MLP neurons of a small language model. Each row is named by its layer, matrix (up: input weights) and neuron, and shows model dimensions 0-191. Each number is 128 + 24 x the weight over its row's rms, rounded and kept within 0 to 255. Numbers have three digits each.
A block is one neuron, or neurons of one layer that tend to fire together. After each block is what it responds to, as a language model described it from the Wikipedia text at the highest values.

L3.up431:132141143129097119137080115135130111119176122113147088122139102104164166139134080095122165118180137174113084164145147135149159112155097196102164121113115129096129149109111120077142127101132149169095156149131153105150162164144081122137162163126146134114135138127128147126139112127138093118160152109122149136142155139091153131130105118127111134120126126143152104110117111134125151171110089102094122138146146132118111103101107146115095144118162107138149110177109126103159096154110189121138108148127151108142126100143154101142126127116108163123096084122121103144155131100065180130
Description: Final pieces of past-tense or participle verbs in narrative prose, often split words and before by/to, e.g. option-ed, laun-ched, led.

L4.up99:116125113130144115106125110135163103150115122156087141149096116122115136148101129128166131120118131121148114131147131106134131169153142131064130111101063148153153151140115133122136117134154141092070099179118130105123129120140131143135140111195158174117135140138110128139125101152136131146104150116111137136149165083120073112139109142132107142128149092112105131121103119150156104139072122116160147105145141115130137186099133145090153148126153153098184117146126112146151119181177132115127131145135137125103107115183149130148091118174159144125135133160067134185145107126126081111
L4.up217:157144135167129145133096109122167166148126111115084073101108103158146165110137155139123138147172111074116143133181141124081151118129144157081137130135117103144087159155087145108155104159120095112095141147118122090079158137141125109167119092128147140084149163161132155104116097152136149113123122142120122115119144122113101145142167133115107128137126180100107152139145134165157144133122111104128115117121105087162118092148119123128109152143147184148117139125139101126134139148113124119113131127119164127173095162136141153144115107108184114124151164148108124159159135083103082098
L4.up700:147163092113114072178134162102104126112162140087131140132104113163142153127132112117120190103153088131133151123129137105130113086090116099103113097157099138160114150114144178111116084162128182093139140141098101119127105129132102127117108078166088146097112120160104142139112092154151156099149126131153146112134136090145136121118145144074155139136130122152105135101118134126129140165116093183144091117157115131106155116120160111135091139125164130168163104121136109122169108117117110102127109122102102143169089121107135136114115073125128168165123133134146115156159133115103136123
L4.up720:135112094124156107106100149113091122150129167131142133110166166090128125102078087184091159132167154114116087132104153112126116155149121105140106109111108155104110149134101125142149099142104136129129187169123124100129170111095129119133113078133114128100167128117158148133088150180101117088121114138158125152139143120139142161137129125120137090114093071103113148125136127123101082077160148129142139110140110107133126120121111128114168140148144153136159116106128137138133124102144172171113166147107119059099137109156155131108126108119175101126122108131137145132104187135137120151
Description: Word-final suffixes like -ed, -ished, -ated completing passive participles after was/were (reopened, executed, abolished), plus line breaks ending table rows.

L8.up110:162130116104097159129169179123125122115159097079071114159163134119146170130093148148119147150118137154116108126110146146125116112132154156116088111159146128123103122118111111127123124134141117101091142144154126125112099147177187097116128103124097099141124140128150131131151098163151142143112114155126101130155139198109115104119161110115087072150088140108127087119161167139130082137131113091188153105101146061098156189152135093120129096124118155134133156134122122157121116127111160122121116144132134128129137079149130093115135115130122091123111150164120147122112141145142138113
L8.up150:138126118103105120154140144123165109123137136103110085126160115117142167096119113136119111122145127172099147135123125164141206121113124133146093100130123181119126114110131120132153140136146159111116115123134144161095097133113135120156135130142131120129118113134158134148129091102122171128111134135088152171140124095083141145154136139184144147160111122119127175126111149104099115123133099111103152134132119082191174108100127114119134117131106066118102082117140144144190146099129115130151090073116116173160062148111114169138142105144095137111156141111122131111175116133088151116
L8.up184:115103116180080139152118082112130120101169115153128108087174139129119128128136136130152181143189147130137154127127145147132123141100172109146119147090109140116135093166146138134142129075122096137097115118110137123139162127107147084150140160118130131136103149125102140145118143125126169085145172124145100146131112114128117080084136103096106129120143154108102110076090124115093117155118144086094105123112152077134109117102132192120075128147093169148109155093127167124136115135128139102153092108108107154127139159100154123075152126113111137148112160102134130135128114140125148105
L8.up198:154131111129121158208132111145141146132120084131143110115104115114160130118054184097142137112152171142132161121131135126102147145119130111091083095150136127119135133073171101118144155094134172137098113134108142096126154094125159160116121132134200104134146129107125133127171127145117178097137106108140173153116141162139128160097162104167128156135119159160135131163134135120094137142130136098105136155169126125145085162142123135131078097080129139120131114135138111156108150111115118150090106178111120116100137123142127116124159091122099127145122163127114125117119110102141135101
L8.up247:103116152123091114132117130162148082147136111077137107154034123102140098136110140134092132125106126133158104141101119130156136129080164161128110085160156125118158084099122103165130126125115163107131131165133148080142142159142138168111164176147094120146127097170121137135092134090115158138067148114105128120152159103154149145143122130118134107142078123123143121126146133125113142136169125104122104154133164084139149139093115129104095128111135153132146156181112147144153129111139132078108111119100172100119128090106112118092118135135116150108153127117130119102096132107102117145
L8.up347:146150096090122098127137130109115166165141112115157105082167131129113091146068157171137158164143099137095097157128160081092158147104114121122133139141155117114105090130120099095123079160083087160085114158136119141131083161127121139153121132099169077102128149130114133122112095127126145122144150121133143132172134127093138141150121167107093117157123215126115094115127136127122129137132098126150123166166117139136123147092132096114116108158106148148122135140134154131122099122115117111122118136131124120135156156142122151120107157107148138137129143130140168083096174105089138165
L8.up353:141144103153128112151145113131147094119140114145144130152127179102151151186109187159138136135121138112106144127088126141123155149126162114102141123147137190122136106134101038144135128080142140107135142128134121146158091151123148155085174145116131111107089168143169122112128082115151093102127119113114119131123138114160092150125124139128114135134105172145139106158103130125144147122138168087125109084136134106174135119128077100146118112098126130121121111140159142157144110127158198123147154100110075130124113116113129107103123112142130125096145145139156156108167081133087128131
L8.up460:142144127100116159155150106114103134120110125153129132123126153101135159124139146145154091148154138100088139099085172135112130089145123150116167174154126141109145143137132116138143156127123123087112100149131160167117140165114147151124130128116152134090141163118111126134178125113162133143132080137146156124126088149107126080105121139129116145153134191133107130106147115162146155142091132120126144092150138070107090117083112195103176128103155139134107160166166136143152085095155102073159121127133140116127157135141094120104135104103098116144159111155118173164121134138104104099
L8.up631:112146105127119126192113122119096124110161107166097147134100132110151141113114126111137188146104133134143121110100190159098128133129129140095132153170140116158085112105102125094144147140107132104116136157107139099116162138124135135097177125099125116118135134061136121131133098101128124163134123107099173128145127109129133142124103075120137135115114135170137161133158077132138134115150115173133174147189164131139091116112160118147119139147163093160149140143163110176143130084124120130126125109131183103141112103131090112124171162119140079112141142158149120102145113093114093128
L8.up666:129094094149155119104124183121144189094116102120147146122157134095134173125106087164189153149099075144152138122140139118131171098142095119152158143189124123143138133119116158101118113091117121125141141151101137137071121174174135106134145149079112108125135150132142122135133111137126165117112128121118119117159084139138087077121130139102101120146118104157133113120099088103094131110141123104136151166076144132117147102089084138147110151113156112147133105132148157158134142122122146091157119152140112135108104131152125150115123108119093142098152114175163150135136121123137108176
L8.up672:093132104135157101152131124145164128142154140129138095100120163158127107140124170161149112133096117095138168122097160129109184166118138105114089144146104128129151154113147106125095107080134159110176117133142082097151107099142146106134141170125120160099163141171127163165162096070142124085166125142118160110142108127132116143150134110168114149111123163132132173114113161137148145145125160105132070139139140099134132137094126129131087083139144122147099172112142130097166118134120114127106144108134126141161151136145096157133131100140140134105152139133134119123184143105135088071
L8.up673:111128158124107144111147105162112152129108130124133124104144089107097166096098144122148126160133109115138121107149109115127117092125146108146135107141128113109166110095130085133115118117094153085102147154102122150112151104129144157146159167112129112095140112127111178099102112164113136123126126101115156156129168097136135131076137122096117136103136114153153109139123116113110144176100139127134122166175127151128117120127104145066089123086136110148152174216147116133128131070170120114133090161152096131119118119154118140148112180108138150120142113121099161118107098066095097131
L8.up680:107120109104146140137098124087143116106125180139122097094159129162127103163103139164119122139143107124124177122104157122088165125151144131159136125110140111100107096117108106197167161121128145109124159129112123145154111106102112184117201158083127123143130160112123152084159110125151186171147148164085126130148157121141140137127128094152095081141154113130159184100107113132093118160111110134115105113106166157143097130109078137137116135104141142107093127103132134116102138108116105145127126144098129135105133121153120099141126119092145110114081140119145132130122165117145105092
L8.up741:142143124144111127122163132112139128140136138121154087144131102108154101126117132147157128168122116089122127086097112153116104086140157120138114146095130138132135152127159104138129140096135106127165152125156106127122123153130089109127134155151106103159161180139076140136148101133174136095149108148091123134154095089118120110085154099106149106184109202105137163133144121144161144121140131100098127096115125116122143117110123080159136100116140163143115144142100127122087126108137126140117112088098119142164151136113101140163140159102103080085091106109144071147081150162081145103
L8.up749:142157089136084122140129089116154130111138130145104104092157106088079120109152149130144110142101122148080106117166154155122159096125112126152101125115124154160131129138113113111144150144119144144127127157093104085147114177197151141117131129158141104099135140122160129095166096103087141096131116113111132182127121139132167104116117136121116111124105096140117135116150146169088112079132112101144154120175127102144134122068126093078106150105123123119127098154127173124145124174122120122110160094126124125153163126132116153140080089114121174143144141089141169157130105123149154130
L8.up758:165123130154145177146130167096134129130168068121120095121170160133100111114130175135106154162124104127078122172148149128130119154111108118111111096103130129124151094101120139110117159119133157140126178125080111147168112121161129126174167111122080128162129099114142152119108127132119133152134146097088130143143118102123127109132106144138136133130127144158132159129111079151093125157108133145138080146125130159136119128092085112109105141174151118131130080084137185157186153128166110121117110129131139114145107113100092125105094104105123152114160110120163104173156161143125113138
Description: Subject pronouns and relative pronouns opening a new clause just before its verb, like who, which, he, it, she; rarely a heading's first letter.

L4.up95:117122101146138115122138130088116162119091135147145114136125117138125171164085110171164124159143105073089148135139166087102127113162159109150109096148174141134163147146118144179144124138095120181113119164087100149102126135111132125148130100101108122127111109117157088170127115143161111127144149111147170104103142144169103130152146140110102108157103131103122130116134124153146125145163125113140108121104141092125114120162144157124109084115129120130152126150149123105108120176117096059145088116111098113161096175094088156100153110114120129139109136136098117095146121118178146096
L4.up142:128120103089138121150143112149144158128102145118135128162115094124205108161159131142161181140115116138147144121152120140179106113143161121106134106095164128092101121101102144108154116132149155084169129117097101158103139147137074102135145141117125109128121077124102137129139117188141123177103169086168119119129124088133123094126138149107146131133073114127108139141102138128127106118160149112117118161115119117121137135134122140086115108146121135138135171124136138042149109121137102171166157097117100135135114154106109175111150162144146101122116121102131128155166101139094129119
L4.up666:131166131149126150166158104129150134154088137108099117127151122121164088078120150109159129143182099154127139083104130139098167143106075076141123121155142109162095126115119195121155124167114121120143119164126125099102152147151136093088127109139110104088108115124114164088082090148166110102098146154132113120131111136107154131153115141157106126132116131111118160147140125150130136118124142101139105149198131085124156142111165095116137076109151153081116105134149086106134150107130140150123135141135105149119085171132103110119119122136123097139131123124128110158104130184117126124
L4.up719:118111124123106165156146104145154107125104137153131128102120130150106089093125111089112190109116158112144129161134111141134108050105110142105112098126126190153134153103127150184108130151128140132126107154086122114143145113141144145130130128108132129179138130081094137104097128130126120159107138085149136151096109165127139145133100120103089124139101115138151156142108111130130122137135157142136107136148145084165203128100118135117196144119171097143131100121084107111099130098117110113136143159148096145148156112130123124131157106122149100122104119149140100128191120120167162093
Description: Mainly the comma inside numbers like 1,978 or 4,440 in vote tables and population lists, plus date commas (December 19, 2015); weaker on "is" after article subjects.

L3.up359:101160136091147129125111131111111104111116077138091155153123122120127133115148137141146128124116152142118100112116148116159132087152140105185159131108139152139094140145112123067155131150131120123147144124135127131089138186137137132093137121147132107145083163154117118168178138173141125137102134172117088111165125168124135105147153128146135154140131141143153149175146103129152159148110127106147133162069169101089079162122109117139138161104134135121102152118106107117136113144177103150111174109134163099130121114099143142111094150153103122137132079169143165141070115140142099104
Description: Relative pronouns opening a clause after a noun (which, that, who), plus word-final pieces like -ly, -imately, -s in verbs such as depicts.

L8.up83:148164144158117178128139090104138117121101093080096116163092137129139162093126135105156122151130107134078135114071118115138131119115132111123104098108145133110137129149128090142108141142151164159098120161141137108135110095106100128086091141111139128127121103104138138167157137130122163138082131087114158119154121160108165122138156165102131112134106072087117097113157099128102109157165147152099143154170117160108142110096144117113136090152120082166131135137097125173174137142145156116115142088120148140133123126137166124080127113151140097110110099138170141103129133184135148113
L8.up116:093110116114092124134094119153160111135146098146086112109104097138129128141088177108150150107156108126101098122141146102127129116095103135127110147123158107105109091135127126087104171122100105130170122123123167125137161145168078103148118159126186167133161151132114156156086137119130098136116134136112167148179128151117164124140115152117144103094134149118152100116127115104135106157121149145160099138147155114088099185119194133133156129148134168136116124136113138119118109145117100135114176115096122164121109109131175146103168083164164125074113129102124112132103115126116103131
L8.up128:110115116108118121118145091133097136149104145109097122157096121119115134115114100113182131096139127128141132170152100131124046150131169095159123154114181127124117175130131137118130078086109131145157148144120115087120151132139189122136094150122086092158111132163141131135143117097122132126079096181110167105132158192147117106149117112145138130103154124092163157111115106140117102098145071155122154128144097127177133105138130102119113134127173089152121106146162152163163130163155124094136151115153120113125134108136152114123115131105159143100110130116102135117117141108109112142
L8.up153:084129151156109118120103091117130105133126122106112127166112149106125142136142120162144206082131140133178173174130150144113104119193096089115122124125191131134094191112165139130077146104117120130142148114102151138146113105113162133166098129102124141131145105179118128141116142141151131163070162152090156143152113093134117095141138116129158105139137093126124147116152111166120121133092096122123137126112161159158169099125129136139136162082153167124128128128129096182092124166099112122108161107143130126117133124138098121126110131121133136142121112129143141140147126126093114168
L8.up192:142125112113109155135130139125128137136093162160068143117179113144135150175095147128173117098125118122072092108134140108159126126134084095102139130134121154119132099139172118153133098102128121143112097116117126121162104169146096095142128116135181113157128149176138140132140141076142121146105154165139137147135137117039092122145111134139154095092123114106134095136148107125110168124116122131100116089128114122130085127119157124142093100135091138100144147126129089134118117171129154138178135130117127112124129070122089134102116100146145183141101095142114123128085145111133118164
L8.up277:142131094158146114138164109147150140157113111127171155117145141072150123140113065150114142144110125124154151134149129173132124133130136096140089135119147153144112162166121142135117126049124131148084111153149095153139112141138103138114126142155124124130137109120138206103134103141115154134106128155091132132102163157104122107130106148152073153131125154124141147118133119119160096129094103154143172122115105110105114148097123123200151091131124134107100157129093157143129076151097102117140166106121162105149133155116086108153108123113104120097153099133148117140119158178104127157
L8.up321:130122161167120105134126164198106127144141107153090113126156096107126118125142139104158155197177119142099101105180117138135131116125116110095133140111151114108141170144155154104152123154097134128145130172135153143138126162109108121122160148114132093137112152069135155127141132116095097141110127101120085098142152114095121114127126158138123135121115119111088099092155136173141141095124108108142141143119128127122140134085077126129122146107139125118095111148118155174163120147092121104115127106131088128153069093148120174114127193094096095139123121162170149147116098113140134137
L8.up330:139124126144149105136106113153134072104134125174125123176101136133148110173166134114126137126126101133151105085135133084128125117097156088089144089119121149126160125103143130143116084129111148151140135132096140110151128127147115142146136122099120103131083103165107109166135137132053156080123127143130160137168169117124103145131181084099102134111187107115114119105094123093100142091142105148124085140110130161146088138148117143115105148091148136081125126134124136137124134151133126137128148125165111147131149094150114193121122111132155133136132112147093087144121080185149111129
L8.up339:120134123131100135116112121129121138135135103105145121156117124147151126185095089073162154177093092138131146135121121101098129084108102111102142134092131119137129133100168131120119137145105125116112151125132122130147121131146123118133127129141117134163112116147155137145153085136103106141091133126088143130153122164133125151113142155135150120096123117106100123086140170120162096106156141121156097157083159102150130113127163164137121154126141105153146090184133082104146088101113080112157130152098137108117106046127185142165114121152166161113133169122144141149172167133124102079
L8.up360:117155135131127132142086110149170129102107108137137128145117105125141138138155143140121122097113112083101121138105111123127141162118116091112160136157140127158110126099124090148137098117127151140160140156114083125171153118124136086104073126127127108146121119171106129126159087124133135136097139111135165090145135153191093139127105106147163126126126137112151091146150116184120134146122110114162119158161142138132149108120142123133093120185147190132117127158146141138148135132101135123178137085069141102116094143111085139152092113123156097102091086121121121194123123110130092186
L8.up415:076089122094092137102127065146130131122113106149131111146150136102110145100130107113140154134157084108203110114114156092145139098121128162074124104146156107136110148104115132166178114092128143100123083101142110132127158118120116107110098127156123205131139149108106140147126140106134150162136133157117077146153160156139131152163145090168121118140134131103115080114103117168152162142100094112124134110130149091141143116105142101109190134130134122121128130144113119100158108140150148128122092114135134153095108082172106146137146082113124124131114124153129142137128132109149103146
L8.up448:140159087153126102133107146120139131117162120153104123091141112143128134188146106116123153106146109114145124108127117168098116145115200097108148106142134126132130147128102092118143128150108126132160159147132107102130139134128139156151138138122124141096142115159069147117130160114148122133114105144094147126112098127180156152127189127169113121161183146100119121125119135163113079076151115136129141168139115106109168133094057115124105115135113121155159115116124109153128184083095128175140148148095140154143130121120142132146084124159169132135152084151160129143147076116116118122
L8.up529:124123139102093102144118144138155103141087135136129149125109097117134162130117131103157129161152129147172066115122110091112174106077146139136134137166121104147120149122084082102103109099119158135096176121081074136169177129151124160116155106118105131119162137131094171160130156131101102173120144104094148128103115148138093127129149125163107121108125121111150138167136137158153146108149129100107092121108130130125161109103129139134131129136127113141113165129154108170135095161140181110114126095138116108137167117067109131157147086161108148158103122134115108106111119110134075124
L8.up636:090142151129112130117064086162122128158121094170167113096089139130150148118119122116163134075154096109124134105113104176109132130152140099093123113151182092126111125125147151150123085142111130131135116168124142140164159151105095152126156120111118134089130155101080173103116121148134115169177103138126117128089162147106102113154124141110137131126146139077093094128127156130115149103117150112161123150093139113176119116104105120102114146127158136153156092119130120138120142108172099102152109134163118140095120097133180103115096129121156143113143143143069098102131135145110114120
L8.up694:130138159147159107098089140117101174165105115162125178123085129131103158123133133195116149150102115126111119150133113130087176160111125147111109085140149151096102162111132124118145141153109146143142115167092101129095136164140114127142127144119080142100120168137121167110136140125122156172092128147120148159132176096144133143120162121167105111138139117101134094144148140174092159120141114125115106100167116140133121075116163116138108152113140101132123135128109113142124124098135121131146150088103144106123122124176161092119081131134149137085136189142105080170169121129121114123
L8.up724:127156118122108132134165104158141152157120117107116110098159087117153157126126099137137108127120067142128130094155162155117165119125142141141091117123110127122137126109098099107136125162111135108170165177119122104161189149123114109096142153161125144103150121134087207146137111141139172135119131158102099142149138149135167168143126158121100161137182145116117105115151115124128117135173109125145126100123114139139128121093124126131143124138145118139100087162140133149059149131080125123130122129156131095144074124111099128092133144111081175122143175153177142135105150115146122157
Description: Past participles and -ed endings, mostly after was/were/is/been in passive constructions, such as was founded, was introduced, outlined.

L3.up566:097098192129087117142135108105154121138164090108139140091141130121147149154148115123177150127129131131105156122125135123150194155153121125117100121126108151187106142104137126130141140101128146119153131127113143105137091165079091125154100134119121124133173100104154146137147093109110138112135128133153171137123119089134118136108171133144153139160106105092140126152102131121133124132131117127105089102126149097149131116129120107091140122164147149104111083106120084112061122155116135106180122111128120091113120144131112142095097114178139104134163184169148123159187116091102138097
Description: Commas inside running prose after a noun or clause, in lists or before and, which, with, e.g. postcards, banners, billboards.

L4.up73:161155137103137125156104113185093130131141117155101136136120136086140153137092125126147150130107117120110160134146166103144085097129167116090132098142119174120105142148101136153153107150162134149142156190192114126134144141127122134104133106141107112111083144100132107094163144143110137100105095142108134133152159114114167086137150148102142093104098144135142136121123094128089124155150127169135186149118129164146115098123137145104115136178145120085121087121147106102144100122115132068143133148100145136130146153085135148139082093144123124149167104135138119159168089105152107131
L4.up229:140135125077080094142122104157105137096060130127066148129152148126093098162144178109160125138133140087111145132064142127145154130106163135117124125128165118132101127160137150136142126088143102165130153148141122145148120150107076134194134152118137132144122128121127103117108119136141141102081119118147136160152115152128170093088152133142147127160129145122115156145100111069134120186123150151142143153095111164103126122118113143130185116122174129104139105170091137140136124116108128126124140142134148144074111117135141129131114111114138126110136112162111117128165075124123116179
L4.up423:181150127126099156132082134117089125078101101130191102145116156156122108135116144161165113146110110117134098131146158094169140187118112166125159169126141138108138105132117116135133138158098119139121087127179124117130127136141144109106131120125191096084166122119128144117133121143129183116113132136094122120077143095176142164125180125111119142129120123112107114145108150154161120142122134129101133146113176106124132103060122105132105133136138112160107102099199133148185101124123105144165127130141166113113100129114106140148112113127130136138116176122131149137146110115115134112
L4.up525:112103056120118152150097131154138128156102137088133139125120103071121141159113131131104092146140102136143113126145126161144156134120154145143123114145223160137184147132099110145143122146168105114068137108123121107105117106134183122131107105105114110116101192133140159118145192109125131119095143128118136136129125134122185097092161160112135125151169125172159151125109148134150143133144127137123121135132102068103138158105116109147093117118114128100126116162155149134167112140140111137091145134132109087126121129106128116103087108110140112115147109117145142134153141086141098137
Description: Subject words opening a new clause that refer back to a thing just described, mostly sentence-initial It before was/is, also which, that, there.

L8.up112:126147115141106165085169132139146153156165082126121113192169130153087122134100104152155150133108121119128153134100147129137133099155096140138130161116098129130124117118112155120168113093192154079123134167114141110133180123113151103151111140130154131137165173117129151129116134157106089138122165144134145132111110169143114129136102098168130101130136134120057164130143122122091104158105151122075129085138135108143122134126155130098144160133143155155104109135145123116160113135145144098160144075151132102184127145084099117129111165117132140137141149125083097135141110154115135151
L8.up120:112113130111132144073107132162127128150131100124109116117143107147159129116148121131143122131161101128120149132136061129110088097104127117105136136163197144108102169116166176145122168156139151115082128158099083124088101149155113125154130130141118130063088120164138135114151139146124146127138114161142128174141149112189139142143136113174120128135150105115097167128124080116121080122120189152122098123166150143157139132140107131100120124065101113160142114128125112133168147094134155162161134120145144140142136116157111113147119113157083127143134137122126112120137143142087142094
L8.up165:125184134110141120134119129106134151116133120151118101140129155163116160079132142183132156152129098098117124096156120156132147088113131111162088074167162110142096185118141136144136111089111108130133107138099103102085192135139099141159102099124138148129131097120157141140081145134119130128131105126095140119105168084134132135164123104080119138134126149090155096099090144142120132094129133138115109117139157142178149111134156111107111111093133118155136162139077135104112150116106171129141118135148145141152135108146101177094143143155102176116089131140133094097128081146117134128
L8.up188:120140113090131092145138189111147148172149109143144110158148155100140121124077145112142113133165108116109151112164113159066125135094114164118138099153118144118087132171099163083159123135141136107140157104112132148118143136119107086145118123125128130131100152091130126063125084135106157137093110164095118119098111146129111147094164126168122110141146140172101137091121111126134085122137140115132115136106096176103143120116109158149098135147147135150118094112123097140134082102131181160108107052117151148123120132145131171155122152148113154109149112129137141158160121141131125141
L8.up194:121106146145092136108077118183137125140125130118103119179124128122139107128164174100128123080132123099114144178127110102166156154114115164134090129100124115128118139100107148128134113144156137112113124155102137144201156105152119120099125121125149130138126167138101146117091101114129082113113146138101132095143140155178122120138127111079172120131109095107165141115132114081153133142101127173147134108094088134134150166114120077140142113124123098116113090166126111129125147172120132098128142100158093116142153145113107130121112158172108133143080116164154137096163187150124104120
L8.up279:123166090065099135116140117093146052135125123104124143106171097109116148136129105124111128116150119107122130133169148136107101143146142113149134144129138163147122141099093163182118117128149102135165113135131118138169156146145082161197158116136124115100148115146158124156130117154153139168123113131155155125116105140174102161146164135111109127128143089116117133120104149136110132099129164103090121122121131139120175106126135150084120122082145126144140123178138078126069118109151129152141139136128135125125145155099135156143092114148125131188165140133128124157157128163111110065
L8.up337:140168150104107141163142136103114130110171137124123101168109127127103108129135160165149146132159120127110097162125093153144120143133106133123096110152192130117080098142134138109128163073108148163162124161174151141127134114106123123126132103144096101086136153123122124144140126132146137158112106145147161074127125125110150112174118101134182113106122126095092105108150164152084173091083089137164099154087107138115136130113132164142151097107137129125158118115130134089144173164129148141135120165156176103103093097147140111125115115143140120121139095129150112152138100145165155160
L8.up478:141167130103103116105155124130186116156120082125096122128131120163155095107157116142157142065149109126097100143130115144144107125136133164133112139118146112125172127110118089146152127135174100148089101131128096144125159121126131100103101121157127089129138171151113151107122136089154110116133134165097102128127118156102098146085137098150165118113139120151112093148115112092084135141108158171110124073110107121107138118148184141104160092118140154139143156069087118118060174144168131160131127089114168115146121123134111133129154132113122137179137129142110107117148142122125143127
L8.up505:152111081086123120135150134126131132161171124141158149121116110105129132131142137098139152128168119151093155123097074140163093135122111120111101114118197107098091141125136142079136158114147180143140153128113071181137114156143119142124141130131130126112124140135105176122133112123140156119150147127135134136106157145157155115135130108142113151104141137150085109167169154098124157149117177151148119088142105143118118157144160161124106150079097129112132144109153120119137162124119143143159155062114132113143117092097120154094123127098139072134066159127121131133133097162104160100
L8.up524:121165113129097129133118132093135141131155112109149155183149161134127184115112149177132141097147118124158121125133122146157136122148115169125128135156119122154099177108097125133071168150121147148090139134118138133136094116139097132095138143111161115133152121148118122125102136168122138162111108150145123141115127141143113133126158107085132101125179108102072128099097118151099124135105171163095132074124123095148119156144155089095141115100094113142128142099146095103107142109129141127174096073134141134111092081129160155102142134164119160137108089116153132125124202138155144107
L8.up541:147112142128121125112151084109138113099152113130134136160110113127158115168146124082104147106114142121120137157123133122133116110126107143129045166143168119118122114114136128136154120115118129108121108127105130104135143144142146129128096181100095106152126153164117158137089131086126105148163139198122184131131118155171108152110155150112176116135087138152103124131112147150143162112116194118162141147126102098104131177112137124105120100131176136120146121160115109125161099166125143130173113093105161106145094152109142168088121132111097091148146145085101161093147133152112121139
L8.up550:135171120143133149130132117101120074112131116134125147157112133124158133096162109170153125136139123129122131095081120128132105145145108143121139107133125145099144143118171089133159109139135102108138122139087137114151120157156087109087085151168136116129118142125123133145134089137097127152092103164118119162116129125152140172145196119122142145103131060119102176102158147156079113103162139150086113109135135173145163104148127163132109107097128151074090112123133182138127110163110154109145155119107100081139144132115155115072129134115123103084108129120105150112144149087125142117
L8.up626:119153107126107129115173123112108111118151118138112131166137162155114121154109120106137123124103131136172145148135102112116103092165103124149104145151126156132128145137100127195110131109141099156143082102137127144148162143158126125146150145138114105135127124179124117109091134101105124124137124110105135185168118095179120117153143148128158118126202134117092130117116100148137138099077104087124110186102160117152169154102089109134121094123124084089144093123118165163129107107134093084137145137120114129085087147096107122145112122172103084124145142146166156134122126135140133091
L8.up651:114171150108131050119146111087060106154125153109108148133161137135132109093117153106135131110152107096170094138167107141133144145132121144152133116150106091105067162143078136145145105135132093125163105136132118150111147122096130110155138111125145116109107126129122119121087128131151135110118118127113158122117099127143097095099115120111135118157149116099111099138111127182109136092111117141175091158116084143108144101132106149119118162147136123153141128135141139104103078155137188130142153068181161125146133137128130133138174133101134117142127071128141189111113113117143133118
L8.up733:079124111093129159123103147139104137187108102144095163125137157123095119163096129112123117118144076085129165132109136131153109123095140146152110147138079143110072147116103132128164068119090124135113083123118138120105144093138154131108122149143141097144110192102135152134156095122118121123101172097114109130136063140143100117153103115143133129139108121112100115092144143158143209162134098109158112131164134107117121152122145158104126133100122105146147163144154121124111148121162129143135139141114110106177095097119103102137093135161167112137120141136138106127087146142143132139
L8.up755:089145105109107116106127114107118108191147133138151080140136165141149114126103170142128154118146116076112135135140129137087141125109144133135150111121133125137139124119115150107080117089108142093188137114115119111111125152144084137132130096134118136137107130153109131111160099110122136129164106118096126126102172143129114100156115074115170103132107151118110133084105110153122097084105122114137149174134159160152138125133123114104071108129092074151102143170124125182112159137104078119172159100135137117139124130142123190110122115146129149148127150123127159129189154161166126156
Description: Mostly thousands commas and decimal points inside numbers (3,000; 51,892; 21.8), plus some clause commas before participles or appositives.